From a checkpoint of a small transformer trained on Wikipedia.
Size: 24 layers, width 192, MLP 576 SwiGLU, vocabulary 1024, 11.9M parameters.
Architecture: RMSNorm before each block, rotary positions, no biases in attention or MLP, untied embeddings.
Training: a variant of Adam for these matrices, 248M tokens, 3777 steps.
MLP neurons of a small language model. Each row is named by its layer, matrix (gate and up: input weights; down: output weights) and neuron, and shows model dimensions 0-191. Each number is 500 + 40 x the weight over its row's rms, rounded and kept within 0 to 999. Numbers have three digits each. A neuron's up and down rows have the sign that makes its largest values positive.
After each neuron's rows, "fires in" lists the words (lower case) most often at its 100 highest values on Wikipedia text that the model never trained on; "fires before" lists the tokens most often just after its 100 highest values on Wikipedia text that the model never trained on.

L3.gate309:555441445483526488500498491489484551477567486508452529485491494533491521448518426530496449416465474494515448510496472527467536432536470466489460540532492437498485503510499538478435456568463576463498507481465520497515418552476537479467446535426487566414540496433521545518492557598541515496424423520480475551531500535408515486493487488513495538562480560472522442517475479521498456536524523535449549542440473455444480574503474475588481488524499484458492480525520527567560554515504524517533481479503585519559517410436521510483506587532463494475500537543491455559519493580425519471
L3.up309:525517558513555521490419458500474551513556562547499463539501505503518508578470464474411494472503493538486523434563458445469529424512559469464419462514505447517529514520556592479462525534462552553535533616518480475507443534480543461549538422488485463494482500564516501557497463494546478518515553560486571510452430548426457526510505476499536523583453427507483525524436533449493509514477553520510409472490479497560552525490438524534426527504510493486498543452452489478526512492555513474553508398441479474526490496473522525522490518463479511579472470509557508494519514494414477529
L3.down309:494529511491524495483492521530493549497502436525513462458409493523511561481484449493462454429497527518393498486545402472476492440532475473460455455535555432488543498524538540508500498546481598586506535544564441513491487597517528463504460439490517511458514519509572472515560507520437523494488504539476548494428443545464470515495521435493466347572516478543549494532446557483513467485514466554505503480501457467484589464535461510523462508505564519467510517474505511519564570518470491508535481406498577479518463456491529508510562519479484487497463567468562458518489467511487466562
fires in: "became", "found", "because", "become", "designed"
fires before: "ame", "a", "ign", "ome", "c"

L9.gate409:509478472561463544506515482518489554350509495544517500531468510507525578479444427479544488477489477505559590550471428384475486545513468472518520446551503510455481486430540452479436543491496490492504517480476411401534512485535507505499509509514551453499549544513474554490531444446532456575427493526487514527503480517455466443516432476486459523567500503488472582519526530450453439458473538507440565540423491471583508515508496510443563538516508484542540480557484522521552449501441442458495469495498526515467512567530529531500462514439548516539472482503478475496452462516466438508
L9.up409:481464488458496497566535564452503509479466458509489541466530468487516586460426488509490481516502440526459501452483527500515491464515392436533495502512442483514511446529477499475475530534534488522543534506516465467518546501496489436524483516453562486540489551556509565491561488491514546593461530560504506558511470423493563555484483492504441492482478496494478523569488502508464531451615478549419602529401435510521605464523429494532533521454523504483468530530446526514534502522403468535493553502501469540485580571470497501483528494468532492509467473477522572496467513556489399430
L9.down409:461482501529489529468476509475488510504497546446474534503537487532529553543451460489460489506538525522518542497454518447478423528520443460508552442410459408587539521459502515441481480493494526498488571482543376409548462557475495472549477543496481503537465497469548544565483481462433533580466513546486528459514528416453570482518517513496517472523501459448485487525517451495446464438557494503427536599412476476529572484581478518504472517463522556516474524501497553479517506521510496553451542531475438525444496549511502558543500469476488454479499486560482525436415466519562451483
fires in: "part", "party", "partner"
fires before: "y", " of", "n", "ic", " in"

L8.gate84:520464489540535499523501494457445462516537449563521494476477422547559531421523485452511470590461531517449455506463482486534507507548487460518428499594533486543545565559572525502514563491484539515460495454471494486568473541462538417461504464409477557473541489404537553511524516576552542514532449481538476485454447516456533458482575455508584535548539476455471554541497542448519543506511508508527484481469548455458534512481564509511436486542510472495510463463461480488553463456497546493557476521536575484577483486466559544423506486538513567456503501485573481496559501511474515540
L8.up84:458510463601509497446540509532453459538459459556540540413422434526537531468564507456498471526486471495531541524522501536511487524577545474506432447514535499546496532520589484535559524502450560571472480486529479452523470543453491433424493511496504568517565492483525555535508483559522559493485488552508437470460467505510538477527543445485509507585541503452449546524512495508554465522507465466483454446502513439489518447531505526448514496556497506516508434477443419509483505462463548495552424471550495475537524481540521536470589460483592552486478556494588457515527444558514507553
L8.down84:485560496580502507391543501518482522484471453509578530455450459478460497515555470527451541429496461476528600514550473542496505459584578450448478481489538544540505542505519476511529488556427577590480463525509465500478452493520476441438539496537486518538548494477509485502494484513536538503433473501485439487425476509517499487527482466458504360480488525448457534501491466502511442513455508485508496476466463446552436449517499509455539479481485471495488432497451494501468519490477518575481470393547512511495495497592500545449574461528561566483493544494577455440504480501451528530
fires in: "he", "became", "because", "become"
fires before: "ame", "a", "ome", " was", " is", " also"

L2.gate494:511505420549413510397479451506551468432485598496485501604539475501503496544525505511552515566503511442511473454463461512494484475503511522448416529523501551556587465477569449484498553529457482546496497510502542477530501515458481521535463496487507506525533483513418472524476464514500565481507521553474457507485430592490493429475479579447512491557567509461565479492497599507438582444494484418543465493506552486486485464531441508490552498524506512515559538538413479486489474518506500514548461500493533540482402505551511519456549529519468533531510529568483468452560462523516465466
L2.up494:511513579444503460432532536511538490470516516485514508427471488475428463415528477493529571445533484551522468446564406517521513452430509507466521494503521432529430474526513499502488496491488550473476503562500525614483426530454488545475498503505459507539437506472467538489518434515526513468456509527520500540520456525501527501492455630613512495534415510487517480560494568508495501480467507491514479498504460488493519454510386470546484433492522508529531468576459544546516508336506521502505506534497533456506444527502501481499513527516534510434495471493509529572521514505485407508
L2.down494:495446500470504447427499545579544474535473509486540497441428551488504499508489438516500484393525455474523519521526440541452551520493547488534502486448553524494474482467498433524520521520450520599449564528520500480424402505480497482556544559505456493514486468508540482526452461468495508487441470436488528450505491397502583508507483548523482557515473550535471556472513433432502559497489517491472432483522497540492549518590470413577505456572488462495489499584453539439516461511516522487506434459508534479528492494471521512484467438473557509485488519563603436489494480443532485501
fires in: "no", "party", "since", "with", "within"
fires before: ".", "y", ";", " the", " |", "in"

L8.gate249:531510476536488563520558491546517446463457505470494517458500540522435513511497465540566445532521514562454531583530517498513460468520410517495533455508448497510546491433527476474494524562496452487509561519463435505554541520472492465541509519406432457529449472523510480527506514512446561554460557469561484456516480478452530519583481464557443507478567488518504531503424585479567432506502492473490505508440476489513592515471439462539479588497498485458464515526523454491573418556455462549477517467520497477431398497496579585510447505487519504527486501552465465519538549547492454511
L8.up249:487541517542545505521549517596493488512491507527519564523452546514486518506494508469551478463469538545445497572463546482490414514524461491514479482492416454455544480455500493529591476531503441475456531492474485464531544540441461457573518515486469468521513527529519512508510558528507585537441493510517495464480470491471474464516468510504481488547556448482443538559439559464553421587488518434474572546419521503532529446492457512566514538488523547429428548539509429441525426568430492514514496489529510502470414478507516520501447549487547466510488572588500495493505511598458449507
L8.down249:506532504571507531556528508520520497512455493524515518528469490486482550552480525505486488478490552571460525517511560521511448522510412486487518440497531502514530492467512469478574435527550452546469567469524445489538526569399509472512505506484461525574485467505524490548502490521445580565433504514537460455480484491553507497520470469525473378564489455481486522556500565474536456540518485500464581507456514463557560514560485543542460516503522512457485557533492446526563507578471411539481572537552432493406471448505500489418501531479482494457444513592553505516435510546459440480
fires in: "part", "party", "partner", "particular"
fires before: " of", "y", "n", "ic", " in"

L9.gate411:492488567489543546508534523534516492504554458497446411455516444563590474468494435503485395477539531524563479602434545410512423418528515516502438503483503520472504509473585518552503480428400476547502483557485542473579469512478449504563453531536573485499507432429515470440487498529469466452478442444476520507474473531533553483469525526508500468579502464473482502496508538508484496581504518513530482499445489432417449453527578491495488515533513430507488489551454423503522446525545521515521480538483537545512506482485514508533490507501468506521445477534554463554531472469481485479
L9.up411:591552545479495503511510487513527513492514457508452477535532470574593526473507505426416481410481555521532475563494586523455531404591481512511505503499493471540414469540494502558501462464489485511538503502451527524526466487529533419524434464443492563514487468467409480531519474538511548499436526495563508452518453501486545461437573496513532523531509476497457514551499475555503538595500438536457545493464417460519444491483465457504583505454477468417518545541530505468519523476459537517547547501389473496528486485492518506525564520522472510448512493522495581472534520456527485476
L9.down411:515480477567544564536492527539509490478533468502579499522528536476451460471488434567553460517579491484499457492497489499581468591507501534512511474582541528523530470461582535472481490518494595482525514474515467516486489421463435478526527464490517501492486386490488486508485425512501553424457493523490502528438508527510497522513560433547546347488509498506446505499477575583482482492487565521503490460407430521518501522546436519533431508517567444488534526480441535510451558486478475518555469493500513476513451514504465497459454538500500515496497441573477552444462515559463480465
fires in: "became", "because", "terms", "become", "term", "terminus"
fires before: "ame", "a", "in", "s", "ome", " by"

L10.gate534:549448465579497487485521504463461428515498553542444504504512475553498496509455499500510472513486454595486490507462440499470466492502533408464490497549518422483581524522555482474450539531582480534419551506420458419542424485488486449490514409500535482548508496529507573457512525502495438504465504480531536517449465498477542498532533540505529540533463465479492469474536598448487430464545539493494514535524565569532538495500495485555556533494442456509479491499574501506532441480433479485576503536450546529497457478496478431458531572449515624480500534534529487510504508443492554448
L10.up534:496545477472467493554462553510516473531411585498443504492533515518516541465481548495520470521473519536453477534491520447474496542410548483486472533554581469538577437503531507530512516544491456520437534466411487533529469460509469501510524402495606524533484499462504575475528502523482469497567524470582533509475403492517545572570424509457465526533425535437497480491564499501508479514487483478496533514529549558492543494606423512570556522465460468522522493551536514494555454493480468525529532492466511508532456485563424468540567575485537531536501506531567474527464473474510479499
L10.down534:529500431471491508526509494572458470497478572453490528436481458486528528517470529495469515492507471535500528547520546409522466577525566442497482463490559485450558549459509477507543535551529477491429555470446436556500457509488452513501528507513522482538469502459492543517435468540479503524520553418479498520475487443512571552541485509484514295546481566500417494482521506433516466456551555489529516474470512563486504567549468499506468449497474469575545478530502513549494538485490480519521544538456482541482482434474488436531478598480476500514519451550499490490426499455499567508
fires in: "no", "february", "jan", "prague", "prince"
fires before: ".", ";", "ruary", " |", "ague", "ince"

L9.gate524:542483450523502521522559501528445547571469488493554543541494480484499516538488480531515409497432515484434483548431492473478477515532410590553509440569422491541478510531482510484518413521507466484511527479501438494530575508473468431541569525419429514483372491532513467535534535483515568548491428485447448541434467517485540476504518448501531524515532444479444530509435594453526475523542450502452545525540511485502553487500462456502499494506556462438501526521563553478532491545490506471541484480516443466478488498443572509493453480493540468543446563539471477482511498538473465574
L9.up524:543543479559489526496545527537485506564446545510552528487495489479432476571492501450526472504474522502439524555464537489484448572497421582492548442495427517492476485472521498492561452538517479551514522485461453435557568462519475484545572564460456458496476473505491500493521513568477584548474480487448421547453492590524533476532459482568479522499520431475481580449464601484462488488517500501443512516506478460520534518479465488486550519515579433443506555522553497488526486517525524475552505482536471458499481495484496576514466490491580499533391572544475475551567478538447469551
L9.down524:512528513550452522501513538502496518599456533491459509482505432442450535528485516516525499527515557541494541499533544495550434551494416533491508409471474437449499543489468498553516484516477489602501496438420467522501562477471493502547461518506452489577427497508473520518469501496454506525456490527536441460469528503587511500519491511567466366578489451473455511542459542435516432507523478517419543521467474424526527471540480497489472519466548456463528557508500493461542502592476482511513592456521400522426462488564461502466502492495525516456480545529509455571485462506495460497
fires in: "part", "party", "partner", "particular"
fires before: " of", "ic", "n", "y", " in", "un"

L5.gate254:517476476609481486444541490508487486449543534493475475443512537481491534538507489499463521487497507526412503539510466480507504517465459539514409551574498456561519505517449587557441476598506395527481473501424484474492472489492426447564550496414539451508448496522492498528541499440480613573448499563501513542435465516500476507497510457492516543522498482535496504459482568528578432552479538509509534522425488462545557538496468489550532532505476456529460507528480500486519487444462500454504471499480483519506458524545510579451491454421551561570471515493495487468542450541427454526
L5.up254:530548530594530475479525503515520561497561441476527559581431514487477532545492454512555488475516503562510490527405535497505494517546413546471511492508536529560444483497474528500478453523520466475479567447410564466469525519494473475533551486494519431533512552520490542497520482499421571496484445500525534523504522536488496507447492564546527474445503536462535481545472514500509449470548488495443474578447472504537505483529543527571579570535489483492482584432569491487531430511409463510430485506531492517526528512522517457462489546423523522517355496460487548495489471541529463547
L5.down254:488576504530495495534486437576550553553499522567519538556528509513468492572463443537502510466478535499492486497490560464489517485514401547476527458547435483549495516515507402536530458567484499537455545468517537482483517505501477480602491500460484497569490517483475500508459550477494489537392509534482551457548552443477505522522468406529469624575494478492502542530456515494455485536550467473447536505433538457483583505545488554497492555482503478500531526496494467510560445523512459522470554471515444503417550512505414478483539529521509568446435467506527510541424554524500442491
fires in: "part", "party", "partner", "one", "particular"
fires before: " of", "y", "ic", "n", " in"

L3.gate537:462487435529481456496502492445528488484442509532539464500540488453576544550460469636477451531449490470448572503497516493487450464488452451452427528553530476519513490513489515476456477503467484532481500459529446404486550439486503504567563497471520509538465543574457437469479520490509537526453511508422494524434526486504496519538488490469412477456461412499444584475441529513428508446529485476478499480490510488537554504571532539478468527518548496502527530509480506465597450480375460511485469429501473490507433557471515493470441519474512475498509552552470472437506524543558435490
L3.up537:559529486498503432568413514475417502550481465510592463472462470415447542516423473526517501495468446503452491521512508456515445535479451443477583471434498448474502504443512471482481455547462503437487556456440435478551541512570513527443508511465434476508495515480514517495531542488482555510487520491469537484566514452449492511414540474442465539554456446458542532550482538557516470464514514457450512513469494481514534486548464500494515494497551501504484586544431550499564469453454528466494477527461440529517542452543535515426472419498482503509421522549534529480393494532461482451
L3.down537:511514489471531502480481560492489498490443515506550510424506519444477537581491460487532543491514465478445536485528522457426438502524522507424520459534487491507556460504498508499526519556435531553505487480465442460539422490564447497439449516452457482517501477499552527615543485440468509520485556502511534513519559465479526521542546479496473687494492501450538539506502480519491448513436493539438564451499456455466573462510490495435548552527540466551479548533484543489565496522475472450495471492475469539489551480570537526512454460514567578504469500567537452476441476513524466431
fires in: "part", "or", "party", "partner", "particular"
fires before: " of", "ic", "n", " in", "y", "ig"